MLP neurons of a small language model. Each row is named by its layer, matrix (up: input weights) and neuron, and shows model dimensions 240-303. Each number is 128 + 32 x the weight over its row's rms, rounded and kept within 0 to 255.
After each neuron's rows, "fires on" lists the tokens most often at its 100 highest values on Wikipedia text that the model never trained on. A number after a token or word is its count.

L5.up726 [148 149 133 181 191 129 120 107 111 122 126 174 145  46 120 132 206 117 113 170  96 123 118 141  90 119 119 128 155  98 119 176  82 129 138  81 129 163 106  93 157 127 140  97 135 155 165 168 106 186 107  71  73 133 145 120 117 167 142 121  82 106 134 149]
fires on: "avi" 15, "or" 12, "cu" 10, "ru" 7, "r" 6

L5.up711 [125 155 176 177 172 136 202 130 143 171  76 112  65 143 109 171 123 127  95  50 160 144 160 159 129 107 154  92 101  70 157 118 136 138 156 127 101  27 121 143 193 134 149  51 159 116 170 123  99 193  86 153 158 119 106 126 105 102 118 163 128 107 149 184]
fires on: "in" 27, "ed" 16, "t" 9, "e" 8, "s" 5, "br" 4

L5.up1351 [141 160 131  95 125 137 165 160 112 113 108  95 115 175 170 142  63 164 131 176 117  81 174 122 156 121 155  88 128 142 109 142 115 129 128 135 142 188 106 107 144 165 121 115 133 125 149 126  99 175  85 124 148 189 154 107 131  84 107 107  85 106 137 157]
fires on: "," 46, " and" 17, "h" 8, " to" 7

L5.up395 [137 141 179  82 140  73 138  76  58 153 103  76 121 138 164 107 194 133  85 122 151 124  33 100 130 159 141  28 194 119 155 145  71 148 164 110 175 135 165 122 131  49 126  89 127  48 172 113  88 121 127 183 105 111 115 137 184 117 145 123  97 136 164 124]
fires on: "\n" 20, "9" 9, " single" 8, "ra" 7, " previously" 4, "re" 4

L5.up686 [137 127 156 154 151 161  95 155 110 131 103 142 116 105 171 165 154 143 132 140 111 119 107  71 172 133 126  97  50 104 145 176 141  44 167 132 142 167  99 102 125 165 121 180 139 150 101 131 173 117 143 101  95 134  93 114 138 153 127 133 128 131 157 177]
fires on: "|" 37, "-" 16, " not" 16, "\n" 7

L5.up882 [157  95 157 134 110 130  46 127 129  28  95 180 139 183 146 179 112  98  83 156 119 116 154  82  83  94  98 119 140 123 192 120  67 163 111 163 112 136  96 141 132 140 147 158 102 100 169 168 124 144 170 132 122  95 125 169 140 155 148 105 129 119 122 146]
fires on: "==" 62, "ly" 7, " ==" 7, "-" 4

L5.up752 [161 171 119 113 117 114 144 137  93 150 143 161  59 157  53 101 183  73 125 170 132 142 143 103 115 102 106 109 151 125  84 109 146 125 155 124 109  72 142 104 153 114 154 130 181 162 193  75 129 159 117 120 164 102 120 100  97 150 118  63 130 200 120 153]
fires on: "," 36, "3" 19, " later" 7, " has" 5, " returned" 5, "2" 4

L8.up1266 [109  81 104  59 160 121 141 136 126  80 126 142 171 135 152 121 116 146 141 116 134 166 118  74 133  99 157 176 108 111 136  86 130 178 203  55 148 118 142 100  77 100 119 174 127  99 111 179 151 102 183 168 124  58 115 110 114 108 157 134 165  64 128 112]
fires on: "2" 43, "1" 33, " compared" 5

L4.up1121 [219 153 130 146 143 125 182 125  86  87 149 115 114 119 136 138 172  97 147 198  81 134 144 127 146 130 125  69 121  61 152  84  85 150 153 102 171 129 112 188 113 133 124  93  77 161 105 120  94 136  69  92 104 112 131 122 139 150 139 106 128 147 123 139]
fires on: " " 58, " medal" 11, "i" 5

L4.up319 [142 126 159 141 176  92 135 153 151 105 151 139 111 114 118 142 112 106 156 126 200 146 120 101  88 143 122  78 114 130 129 168  78 132 165  70 129 122 125 133 129 128  95 108  96  68 155 123 194 139 164  70  94 163 123  83 148 124 115 168 123 103  72 149]
fires on: "." 43, "s" 26, "er" 6, "2" 5

L4.up1220 [105 111 134 180 100 188  81 113 133 117 141 133  33 133 135 110 113 118 159 136 112 165 131  98 194 163  55 126 178 104 128 205 166 119 126 156 122  84 130 132  99 139 137 168 208 165 165 110 177 179 171 174 122 161 126 149 126 106 158 186 178 160 132 150]
fires on: "or" 15, "ly" 11, "man" 10, " place" 6, "ed" 6, "up" 4

L5.up348 [197 146 155 130 178 149 147 149  98 178  98 135  80 165 159 117 145  99 173 123 165 145  94 135 113 145 125 146 137 138 162 119 139 117 177 164 114 126 173 147  87  71 157 125 126  61 125 104  92 107 103  94 126 103 177 123 135 102  79 190  96 102 194 128]
fires on: "_{" 17, "am" 11, "to" 9, "m" 7, "h" 6

L5.up961 [125 120 156 146  73 115 169 113 108 164 131  77 113 115 171 130 185 175 127  90  98 124 150  68 119 149 163  66  63 140 174 133 101  98  99 122 172 149 183 144 127 127  79  72 163  48 144 137 165  90  94 172 118 123 114 114  97 133 167 101 148 189  22 130]
fires on: "s" 25, "ab" 15, " hold" 11, "t" 8, "al" 6, "w" 5

L4.up402 [131 168  98 114 132 158 151 154 100 133 201 144  98 159 150 182 101 165  75  80 141  78  91 178 183 133  74  82  76 132 111 212 155 132 127 138 171 135 161 123 139 146 109 172 171 157 145 125 168 108 122  87 147 132 135  84 159 113 152 128 108 186 154 151]
fires on: " part" 27, " Votes" 12, "|" 9, " Candidate" 7, "\n" 5

L6.up1051 [ 85  88 111  82 102 155 128 208 135 105 109 144 133 145 175  86 125 143 106 128 127 149 111 134 160 148 128 157 123 109 172 118 126 172  72 103 146 105 169  97 139 123  82 115  47 164 139 114 126  89 148 112 134  51 161  67 117 164 151 116 131 167 101 111]
fires on: "," 22, " to" 13, " such" 7, " run" 5, " developed" 4

L6.up167 [163  84 167 118 155 119 126 134 109 156  55 142 123  94 154  97 142 118 155 155 134 154 119  68 119 168 145 107 122 127 116  90 210 133 148 188 202 122 162 107 131 124  89  97 119 167 143  82  76 156  99 140  96 176 120 119  82 115 102 105  78 100  83 173]
fires on: "o" 22, "ru" 18, "cre" 9, "'" 6, "e" 4

L4.up1464 [142 140 154 181 126 125  99 136 109 163  84 124 123 141 126 155 128 116 120 150  89 143 135 187  64 148 150 157  85 151 133 125 138 151 119 118 156 132 111 172 116 165 108 152  68 139 153 157 173 157 194 102 168 135 135 139 116 136 128 160  72  78 131 113]
fires on: "s" 23, "i" 9, " only" 8, "ing" 8, "ra" 6, "g" 5

L5.up953 [141  77 172 108 153  45 136  95  77 149 130 131 102 127 148 158 174 127 112  92  92  91 146 153 145 182 140  84 115 104 108 128 170 153 139  58 141 107 109 138  57 104 131 157 109 102 142 141 174 135 140 120 161 110 121  80 116 178 137 164 167 171  69  97]
fires on: "er" 21, "ri" 7, "zy" 7, "en" 6, "é" 5, "ev" 5

L8.up531 [175 123 130 173  69 144 142 127 167 157 146 159 136  96  95  90 121  98 148  89 133  94 113 151 105 148  75 185  95  87 110 101 111 139 118 112  94 126 162  82  87  89 121 133 149  92 184 142 147 165 166 187 145  97  69 158 131 131  86 100 139 132 106 153]
fires on: "," 55, "s" 11

L5.up266 [168 139 119 102 112 133 176  72 123 152 120 146 152 140 102  92 170 148 179 153 153 129  91  81 102 126 146 101 132 133 148 131 117 113 147 102 134 156 118 168  88 115  99 114 134 136 113 136  93 134 144 125 221 119 174 159 136  39 104 164 125 138 108 119]
fires on: "-" 36, "\n" 12, "vi" 6, "mb" 5, "cu" 5

L5.up825 [ 96 168 142 135 158  49 174 106  95 121 114 144 121 112  89 128 145 136  96  78 166 105  71 129 107 128 136 158  99  84  71 141 170 123 160 151 165  47 175 142  96 145 125 109 132  83 111 157 102 115 157 219 121  96  66 186  90 155 146 115 118 128 138 129]
fires on: "on" 44, "ne" 7, "ana" 7, "en" 6

L4.up24 [ 96 113 166 161 102 194  83 128  67 101 149  68 145 139 116 174 164 101 113 185 169 121 101  84 106 132 120 173 126 128  73 120  85 133 105  79 163  74 185  49  84 145 127 112 208 135 139 121  52 131 172 158 166 121 147 151  78 133 124 134 109 134 118 188]
fires on: "-" 50, "–" 6, " general" 4

L4.up1065 [129 125  57  93 130 109 194  74 111 178 134 102 190 139  94 140  79 104  96 157  94 109 107 101 105 153  51  60  95 121 146 138  93 150 106  91 173 151 116 172 118 163 199 118 146 182 171 176 137 113 123 111 139 151 146 124 142 156 108 160 137 125  79 155]
fires on: "th" 33, "nd" 11, "st" 11, " round" 9, "rd" 8, " km" 6

L4.up309 [ 94 130  94 146  73 107  96  82 118 100  62  87  79 129  92 126 169 148 103 163  78  85 156 139 167 119 175 139 123 160 171 148  97  96 150 171  88 161  91 188  80 175 118  94 147 158 110  95 154 140 137 136 107  88 209 149 122 161  85  84 102 164  87 148]
fires on: " by" 36, " such" 10, "." 9, "uc" 9, "where" 4

L4.up671 [123  48 152  98 127 179 136  85 113  92 130 129 112  89 215 117 130  77 164 131 145 133 101  90 132 144 127 125 163 196 172 153 116 113 106 192 124 138 168 108  85 105  99 126 130 110 163 159 116 156 145 155 152  96  68 131 137 154 126 110 141 195 109 116]
fires on: " E" 27, " Em" 17, "E" 11, "6" 10, " part" 6, "ne" 6

L5.up1460 [143 136  92 124 127 140 124 116 149 180 161 155  77 170 157 100 156  89  91 119 106  87 115 193 120  84  75 110 121 136 121 143 131 144 129  78 125 106 148  96 143  48  99 142 138 130 159 122 166 148 109 127 122 116 139  89 100 138  83 147 132 167 119  65]
fires on: "," 27, "1" 17, "9" 15, "8" 11, " " 9, "s" 6

L6.up459 [133 110 134 143 128  97 127  93 143 133 148 116 106 190  69  91 140  62  90 131 125 110 101 171 131  72  65 110 152 144 159 124  97 141 132 111 141 140 111 135 114 101 128 213 163 110 131 163 107  80  51 145 134 183 138 129 153  46 132 103 145 153  89 104]
fires on: "." 81, "s" 5

L4.up646 [101 130 129 142 134  63  91 122  93 155 134  79 138 170 117 106  79 114  95 127 177  95 132  80 126  57 129 118 153 123  98 131 119 148 157  87 155 185 117  95  85 171 105 148 150 144 132 123  85 172 108 140 129 152 123 150 115  92 171 108 109 155 154 159]
fires on: " &" 26, "'" 16, " University" 6, " and" 6, "om" 5, "," 4

L8.up790 [116 176  84 116 153 142 112  88  86 132 169 168 148 111 144 106 106  85 104 148 166 152 146 129 124 107 108 134 100 183 108  86  51 138 102 164 152  97 129 152 102 153 117 170  98 174 135 136 131 137 116  99 120 118 171 174 192 116 106 106 186 112  96 143]
fires on: " " 51, "s" 10, " No" 4

L8.up1085 [138 111 124 148 144  53 123 171 121 137  85 155 115 144  97 129 172 123 114 124 116 186 123 162  66 101  89 152 183 159  73 109 126 110  98  72  75 115 178 113 124 141 152 137 159 109 150  57 180 145 178 149 156 150 194 101 141 130  86 125 109 155 120 137]
fires on: "," 93, ")," 5

L6.up190 [179 128 108 135 140 122 112 104 130 131 168 113 140 179 102 108 110  75 117 118 166 143  79 132  99 136  78 118 118 124  97 134 174 116 136 147 136  97 105 148 111 101 134 126 122  78 213  91 131 119 148 195 125 117  86  80 142 102 130 194 152  75  25 130]
fires on: " |" 61, "er" 5, "s" 5, " as" 4

L6.up1420 [139 119 129 150 117 122 159 107 165 113 116 132 142 119 121 155 129 121 105 103 186 109 149 148 113 157 207 113 124  93 144  57 138  76 138 190 138 118 115 128 187  80 174 109 155 108 116  21  84 176  81 131  86 109  93 137 137  97  71 171 111 148 107 184]
fires on: "s" 48, "whose" 4, " •" 4

L5.up330 [161 174 173 125 129  93 220 111 104  75 107 108  89 170 151 137 146 123 171  55 160 139 116 127 115 166 171  56 138 119 108  82  68 104 142  79 131 135 142 157 108 156  82  59  99 131 102  89 115 138 110 125 121 119 140 170  76 151  85 165 125 134  81 119]
fires on: " " 79, ":" 4

L6.up1452 [122  94 144 144  97 139 109 183 177  80 130  95 121  91 116 138  53 115 141 184 162 166 141 135 198 196  81 135 123 180 151 167 169 128 169 122 171 139  73 108 142 127 117 136 169 146 174 123 108 111 132 138 105 101  74 156 150 109 121  82 105 103  87 113]
fires on: " \\" 19, "." 12, " Party" 11, "\\" 9, "it" 5, " " 4

L4.up1042 [179  82  81  69  85 130 189 112 106  99 108 175 204 178 118 106 110 134 131 131 142 127 111 117 120  86 138 191 148 123  80 102 112 126  98  74 126 117 118 134 109 130  92 127  89 134 114 123 150 135 127 123 101 117 106 120 125 155 107 129 105 104 142 108]
fires on: "," 29, "s" 14, "im" 6, "me" 5, "ion" 4

L4.up1061 [163 132  93 112  95 145  59 148 105 117 156 174 148 109 136  89 100 159 118 100 158  94 121 136 193  81 147 124 164 102 153 187 128 171 102  82 168 122 130 174  91 127 200 142 129 132  99 138 154 160 120 117 112 137 126  98  96 113 159 102 111 144 119  97]
fires on: "s" 15, "es" 13, "w" 10, "ty" 7, "sk" 5, "dy" 5

L4.up816 [115 103 125 153  80 146 141 117 123  76 103 122  47 116  94 122 167 113 153 223  93 134 156 129 103 143  47 150 125 178 126 156 174 188 145 140  95 108 167 158  79 132 136 142  92 111 147 127 207  85 156 145 139 155 142 162  95 117 188 136 170 133  69 168]
fires on: "ly" 37, "ed" 12, " by" 8, "s" 7, " with" 5

L4.up191 [112 132 100 145 172 198 100 103 123 136 157 150 107 109  63 116 144 135  94 197 177  80 111 151 124 132  94 194 128 159 153 136  98 156 160 140 124 117 172  93 122 159 189 150 161 145 121 119  89 153 148 144 107 142 183 127  80  91 136 102 194 166 142  87]
fires on: "-" 69, "gen" 7, "ub" 4, "–" 4

L5.up399 [ 95  88  62 142 129 156 129 149 110 102 113 193 117 134 121 109 139 115 130  99  83  88 120 130 135 186 106 120  46 110 132 166 126 136 135 100 112 121 103 103  91  79 101 121 132 148 137 112 135  67 126  59 182 119  72  99 103 196 167 175 137 105 146 120]
fires on: " part" 13, "H" 11, "4" 10, "|" 9, "ik" 6, "te" 6

L8.up553 [ 62 122 148 133 146 186  74 165 168  82 146 132  64 108 171 118 164 173 140 147  97 165 159 128 139 107  23 194 118 130  69 177 140 123  71 108 158 110 148 142 118 143 129 164 118 119 118 150 147 131 126 143 156 143 166 138 121 170 123  91 156 171 112 147]
fires on: " with" 34, " for" 8, " in" 8, "s" 5

L4.up1058 [ 65 119 106 112 133 130 176 125  93 139 146 156 137 164 125 137 187 134  69 163 114 157 124 144 191 108 184 146 151  70 113 147 145 163 140 117 112 116  60  91 122 102 132 107  89 132 107  90 146 130 143 111 113 156 126 120 114 203  77 123  87 156  69 127]
fires on: "s" 25, "ped" 23, "in" 7, "a" 5, "5" 4, " for" 4

L5.up775 [149 153 119 145 111 146 105  79 129  98 162 133 126 107 181 146 138 104 100 130 139 149 210 101 130 166 174  80 179 124 188 100 148 151 162 137 124 144 134 146 126 141 146 154 130 146 139 134 172 126 185  67 153 116  97 180  84  97 100 148  57 148  99 119]
fires on: "–" 28, "-" 11, "fri" 8, " p" 8

L5.up57 [122  96 143 136 161 115 113 138 123 171 135 127 107 100 111  50 114 115  95 212 163 145 115 137  73 147 166 173 170  35  88 138 184 137 157 116 181 108 133 122  98  94  98 138 160 159 114  92 145 144 118  99 107 197  96 140  96 139 117 149  21 146 112 146]
fires on: " as" 54, " on" 7, " like" 5

L4.up654 [ 94 116 125 106 154  90 117 163  87 155 163  91  86  81 110  98 218 108 112 137 133 159 141 151  87 122 165 174 153  98 164 114 139 118 149 111 173 156 137 146 108 152  90 152 173 142 109 107 208  85 158 109 120 130 120 129 122 139 120 152 113 135  90 114]
fires on: "in" 22, " as" 16, " than" 10, " like" 7, " not" 5, "as" 4

L6.up542 [146 106 122 166 155 101  96 114 157 182 125 115 148 126  97 101 139 119 131 145 101  87 156 194 125 112 166  69 150  85 109 104 163 107  83 135  87 117 100 107 156 120 171  97 123 103 166  86 116 137 182 154 144 167 165 177 128 177  66 178  81 123  77 120]
fires on: "0" 39, " E" 15, "ra" 11, "oc" 5, "s" 4

L4.up435 [199 122 142 133  88 168 154  92  89 121 123 126 164 109  90  83 151 160  92 122 167  96 154 111 143 121 171 166 147  45 103 177 166 143 155 125 114 116 154 143 121 112 135 110 141  80 163  89 132  72 162 124 121  91 156 169 164 113 164 161 107 213 165  71]
fires on: " |" 30, "s" 18, ":" 4, "ton" 4, "script" 4

L6.up910 [182 120 120 133 124 184 125 183 148 150 126  63 119 138 140 114  83 171  66 148 119 115 122 104 130 196 133 132 173  71 131 136 113 118 189 161 132 126 129 124 112 103  83  98 126  64 147  89 136 161 122 179 172 119 102 187 115  94 154 111 116 192 188  96]
fires on: " |" 70, ":" 9, "," 5, " for" 5, " –" 4

L5.up174 [141  97 111 167 153 109  73  76 106 114 105 126 115  76 104 106 154 110  98 115 139 112 108 187 160 105 157 162 144 105  93 108 154  83 110 102 121 102 134 157  85 143 132  87 109 104 143 146 172 123 156 205 149 151  91 121 110 110 118 100 101 146  74 123]
fires on: "==" 27, "-" 11, "re" 7, "don" 6, "°" 5, " con" 5

L6.up563 [129 156 111  87 141 137 163  92 131 128 130  83  87  82 111  72  98 179  89 170 113 110  86 107 138 208 116 161 114 121 106 116 149  79 137 107 134 126 200 128  91  42 115 133 138 105 151 114  91 150 111 175 171 148  91 163 115  90  68 183 135 114 103 107]
fires on: "," 36, ":" 11, "-" 10, "–" 10, "ga" 8, "}" 6

L6.up105 [131 141 157 100 118 123 168 103  82 135 179 157 161 126 145 121 132 132  90 144 202  79  75 139 130 135  82 173  82 110  60 129 118  88 120 148 134  77 117 134  55 112 102 145 149  76 147 145 149 154 141 131 153 113 142 152 125  87 152  63 126 133 149 159]
fires on: "," 37, " of" 16, "r" 8, " signed" 5, "'" 4

L6.up1334 [156 138 105 186 105 131 107 110 163 130  77 153 108 118 129  49 142 120 107 171 100 126 137 107 150  83 181 181 154 137 153 103 108  71 135 121 110 136 150 173  57  95 182 187 157 110 115 108 199 163 107 150 105  93 144 189 105 144 131  88  95 168 175 120]
fires on: "th" 38, "b" 10, "ham" 4, "ssel" 4

L6.up1479 [132 141 159 166  78 121 116  83  92 112 127 100 133 137 133 125 122 152 138 157 113 177 112  91  91 115 154 175 109 164 101 122 116 171  93  60 179 151 144 131 140  97 166 225 137  97 115  97  55 105 141 167  93 176 140  75  85 119 133 168 121 105 145 128]
fires on: "," 51, " " 45

L5.up171 [119 158 163 119  58 137 145 121 170 134 178 116 114 119  92 117 109 114 115 141 125 146  94  94 127 129  97 100 157 140 156 240  89 106  74 122 202 123 162 151 166  77 178 125 106 122 187 110 123 107 174 138 150 117 184 109 177 126 133 124 132 162 159 128]
fires on: "\n" 62, "9" 31

L4.up1132 [124  90 223 122 125 139 104  82 123  19  71  96 113 119 125 141 153 145  91 118 127  90 110 155 165 152 162 121 152  48 124 135 171  95 119 181 112 106  78 190 116  66 120 147 176 114 111 125 108 235 127 158 134 143  86 181  89 106 132 123 128 181 121 157]
fires on: "s" 37, "o" 7, "'" 7, "ro" 4

L5.up322 [132 119 160 169 146 107 155 118 103 136 107 112 129 129  88  96  80 150 116 202 172 104 125 125 101 149 123  95 145 159 159 120 173 146 144 108 151 112  93 172 174 149 179 144 174 177 181  79 115 133 127 133  99 149 159 217  54  94 181 128 126 106  72 134]
fires on: "\n" 57, "." 26, "pi" 4

L5.up966 [ 96  33 152 101  95 145 168 112  87 128 131 178 150 172 127 112 109 175 117 111 166  87 130  84 129 114  50 138 131 150 122 117 109  97 125 157  89 124  95  85 113  78 149 151 156 131 166 146 149 160 152 121 120 175 177 173 151 149 116 104 124 102 161 121]
fires on: "/" 14, "," 13, "'" 12, "to" 6, "at" 5, "s" 5

L4.up1511 [135 139 161 172  74 109 200 155 141 162  75 171 168 158  46  87 102 127 123 151 173  93  96 195 144 136 154  89 116 122 155 169  94 173 132 117 133 124 108  94 138 121 122 128  85 108 142 144  79 169 108  69 127 168  62 106 146 154 115 113 130  91  92 174]
fires on: "s" 25, "d" 15, "f" 5, "der" 5, "ly" 4, "lay" 4

L8.up1221 [153 193 123 146  54 118 151 100 158 108  94 147  79  97  73 112 110 168  99 171 159 133 128 173 127 176 129 132 141 122  79  91  36 175 131  63  78 125 183 102 174 101  98 185 138  94 123  47 115 143 145 157 147 132  84 117  86 107 117 148  55  83 174 152]
fires on: "," 35, "\"" 18, "." 16, "\"," 9, "/" 4, " (" 4

L6.up391 [169 155 137 140 159 103 140 105 170  85 119 170 131  80  71 132 124  98 163 136 134 138 121  78 115 158 135  97 139 152 153 105 148 117 118 163 158 142 120 147  92 109 133 120 111 179  48 104  42 139 128 110 149 158 112 141 154 127 169 143  65 132 106  87]
fires on: "\n" 54, "-" 21, " |" 9, " \"" 6

L4.up668 [118 125 144 229 162 134  71  78 166 147 114 166 135 100 118 104  59 147 100 136 198 150 133  64 117 162 143 137 116  53 164 140  80 120 134 163 140 142 132 145  90 146 156  92 125 113 137 114 175  92 168 100 114  89 140 113 171 154 109 151  99 165 140  96]
fires on: "e" 22, "E" 9, "x" 9, "s" 6, "NBC" 5, "us" 5

L4.up1268 [162 135 105 144 100 129 118 106  93 111 142  73 111 126 182 160 187 200  88 124 116 112  93  60 146 116 123 101 142 162 151 141  79 120  91 138 171 153 105 151  58 104  79 107 163 141 162 149 153  71 155 106 164 141 144 145 109 127 134 120 104 140  80 105]
fires on: "s" 36, "hara" 11, "h" 6

L6.up793 [ 94 115 130 139 186 193 101 124 127 123 160 117  69 187 169  94  93 139  59 116 189 105  63 151 127 129 106 133 158 145 173 118  98 111 145 154 140 123  93 104 109 126  84 138 111 161 139 130 127 174 116 174 196 146  97  69 102 132 188 157 160 172 139  77]
fires on: ":" 61, "===" 10, "-" 8, "–" 5, "====" 4

L5.up1106 [ 97 168 153  67 144 120 130 139 140  80 217 132 106 131 169 106 132 116 137  97 124 145 125 127 167 110 140 115 138 115  94 170 113 137 140 120 105  90 145 124 123 131 100 146  86 139  89 137 160 121  81 150 124 192  98  74 130  93 181 108 102 205 107 139]
fires on: "e" 17, "en" 14, "or" 14, "up" 8

L5.up679 [ 87 196 132 148 125 157  92  92  57 134 182 148 132 180 178 130 113 105 100 125 105 168  90  91 141 155 103 169 140 161  89 113  73  87 114 157 193  94 113  84  87 163 113 133 137 154 107 110 111 157 162  98  82  61 129 126 134 117 134  95 110  88  70 146]
fires on: "s" 22, "/" 15, " |" 7, "'" 5, "BI" 4, "der" 4

L6.up1380 [ 97 104 140 161 153 120 166 158 121 147 173 136 128 186 183  78 121 128  95 149 149 176  84 146  45 152 144 129 135 102 150 159 139 106 146 188 130 115  75 163  80 121  74 187 152  59 146 119 153 156 115 146 153 204 120 116  93 149 118 122 158 124  83 129]
fires on: "s" 28, "al" 11, "er" 9, "n" 5, "3" 4

L5.up467 [ 93  94 125 156  84 125 117  94 167 149  97 110 154 104  69 151 125 146 150 128 153 109 149  99 104 152 135 164 128 144 130 134 136 107 107 142 109 165 138 128 115  49 136 160 192 112 169 179  93 129 112 171  92  81 142 159 135 126 174  94 187 117 128 188]
fires on: "==" 46, "\n" 36, " ==" 13

L5.up565 [138 100 124 177 170 116 136  96  55  75  89 139 121 124  92 102 100 134  78 121 140 184 176 123 134  43 141 157 119  91  87 107 109 138 146 104 133 140 147  93 111 155 126 156  79 110 117 131 135 114 163 181 103  74 166  67 103 117  65 135 117  89 101 116]
fires on: "2" 15, "6" 14, "3" 12, "4" 11, "7" 9, "8" 9

L4.up848 [200 125 164 181 102 130 150 117 112  80  91  99 156 123  99 142  90 109 105  86 155 129 119 152  63 124 116 104 147 123 189 160 157 126 167 133 106  31 133 139  84 120 106 150 192 157 146 137 165 102 186 113 138  98  95 129 129 133 148 135  48 112 110 204]
fires on: "e" 17, "y" 14, "hi" 9, "er" 8, "é" 6

L4.up1289 [121 100 145 155  71 124 132 126 148 154 126  98 159 150  64 135  81 161 151 105 128 133 130 115 162 163 175 129  83 141 132 186  98  96  75 150  56  93 118 155 133 133 193 123 103 148 108 111 143 208 102 108 134 161 128  66 113 143 142  69 137 147 130  63]
fires on: "s" 59, "h" 7

L4.up673 [123 125 141 116 158 151 149 121 103 138 111 183 129 111 119 135 139 173 104 141 132  77 127 154 191 132 124 112 125 106 134 168 120 148  90  73  91 121 114 151 107 115 134 122 107 101 104  93 154  68 126  91 114 162 162 104  98 175 127  90 142 183 114  95]
fires on: "s" 28, "en" 17, "ign" 8

L5.up56 [135  81  62 138 109 126  98 133  87 113 102 143 106 129 110 182 161 110 157  89 127 155  98 154 121 125  74 114  98  96 165 125 178 123  88 123 121 205 124 111 135  84 152 182 129 125 165  86 188  86 127 117 122 197 140 113 143 198 136 138 130  67 110 131]
fires on: "s" 17, "ne" 12, "st" 7, "te" 7, "4" 7, "ru" 6

L4.up1131 [123 137  67 130 123  80 111 128  91 140 157 162 126 123 119 168  90 148 106 116  80  83 171  88 103 121 124 127 164  70 151 117 111 185  98 114 111 118 101 148 145 162 170 129 113 140  99 112 116 120 170 146  97  88  72 190 118 112 112 105 123 173 106 164]
fires on: "–" 64, "-" 11, " defeat" 5, "ly" 5

L8.up0 [ 93 113  93 167 129 152 141 133 122 119 131 139 136  39 120 125 113 153 132  94 145 133 144  99  65 200 128  83 120 122 170 151 137 162 136 241 124  86 143 153 108 166 108 126 106 108 191 133 125 122 164  90 150 112  83 121 129 127 137 104  88 143  87 105]
fires on: " E" 69, "al" 6, "e" 4

L5.up687 [ 92 123 113 126  92  96 128 113 165 216 130 159 121  63  79 110 123 184  90 138 114 112 105  98  72 139 156  88 111 131 119 123  81 171  97 127 110 142 103 175 145 162 119 170 155 169 170 104 126 131  91 121 117 164  80 158 147  38 133 143 127 112 100 130]
fires on: "==" 67, "\n" 23, " ==" 10

L6.up429 [128 165 130 117 182  72  81 127 175 156 122 126 118 137 161 108 129  68 124 139 146 117 139 162 137 139  80 144 118 176 148 161 164  98  68  97 122  88 164 121 143  95 120 192 156 121 147 112 120  69  61 178 129 147 146 143 166 191 120 110 129 155  63 139]
fires on: "." 22, "a" 12, "ra" 11, "–" 9, "," 7, " one" 6

L4.up452 [205 115 151  87 165 188 138 131 122 104  73  84 112 127 197 164 130  92 119 201  82 139 193  96 143 116 192  61 152  55 158 110 153 141 101 125 102 148 161 124 160 110 140 107 168 146 138 126 147 130 111  92  91 192  96  94 136 207 146 140 125 153 158 128]
fires on: "|" 74, " |" 13, " " 7

L4.up1366 [106 138 164 147  49 153 116 134  71  83 132 157 101 117 135 152  59 179 154 139 177 161 134 118 133 137 123  94  66 116 155 159 134 114 169 148  98 106 139 174 164 125  84 122 102 105 147 172 162 116 137  96 115  91  72 139 168 121 147  98 147 148 157 142]
fires on: "d" 28, "ly" 16, "g" 13, "e" 7, "ave" 5, "ub" 4

L8.up329 [132  57 138 147  83 121  94  91 156  73 117 149 153  78 126  49 169  90  88 185 101 132 186 136 112 171 119 100 139 126 132 156 116 140 144 148 131  87 169 174 140 127  90 132 159 178 102 136  96 125 114 140  88 118 142 174 153 173 106 120 115 186 136 152]
fires on: " D" 34, " H" 15, "m" 12, " by" 7, " St" 4, "." 4

L6.up1472 [108 172 115  77 104 123 147 153 163 115  55  97 133 149 148 155 105 123 138 112  63 112 106  81  83 115 107 116 144 129 178  99  90  99  72  75 125 160 121 168 141 109 121 118 112 127 111 107 159  86 132 103 122 130 174  81 109 175 125 103 209  96 101 149]
fires on: "s" 25, " of" 22, "He" 5, "ar" 4, "min" 4

L5.up888 [144 109 164 140  91 106  95  91  92 122 104 151  97  88 124 165 181 122 136 123 160  78 154 102 156 147 163 162 148 163 149 130 136 133 124 157  63 113  79 179 119 112 124 107 183 117 113 138 138 157 112 166 117 136 153 113 102 134 148 102 110 115 161 123]
fires on: "==" 66, " ==" 16, " |" 10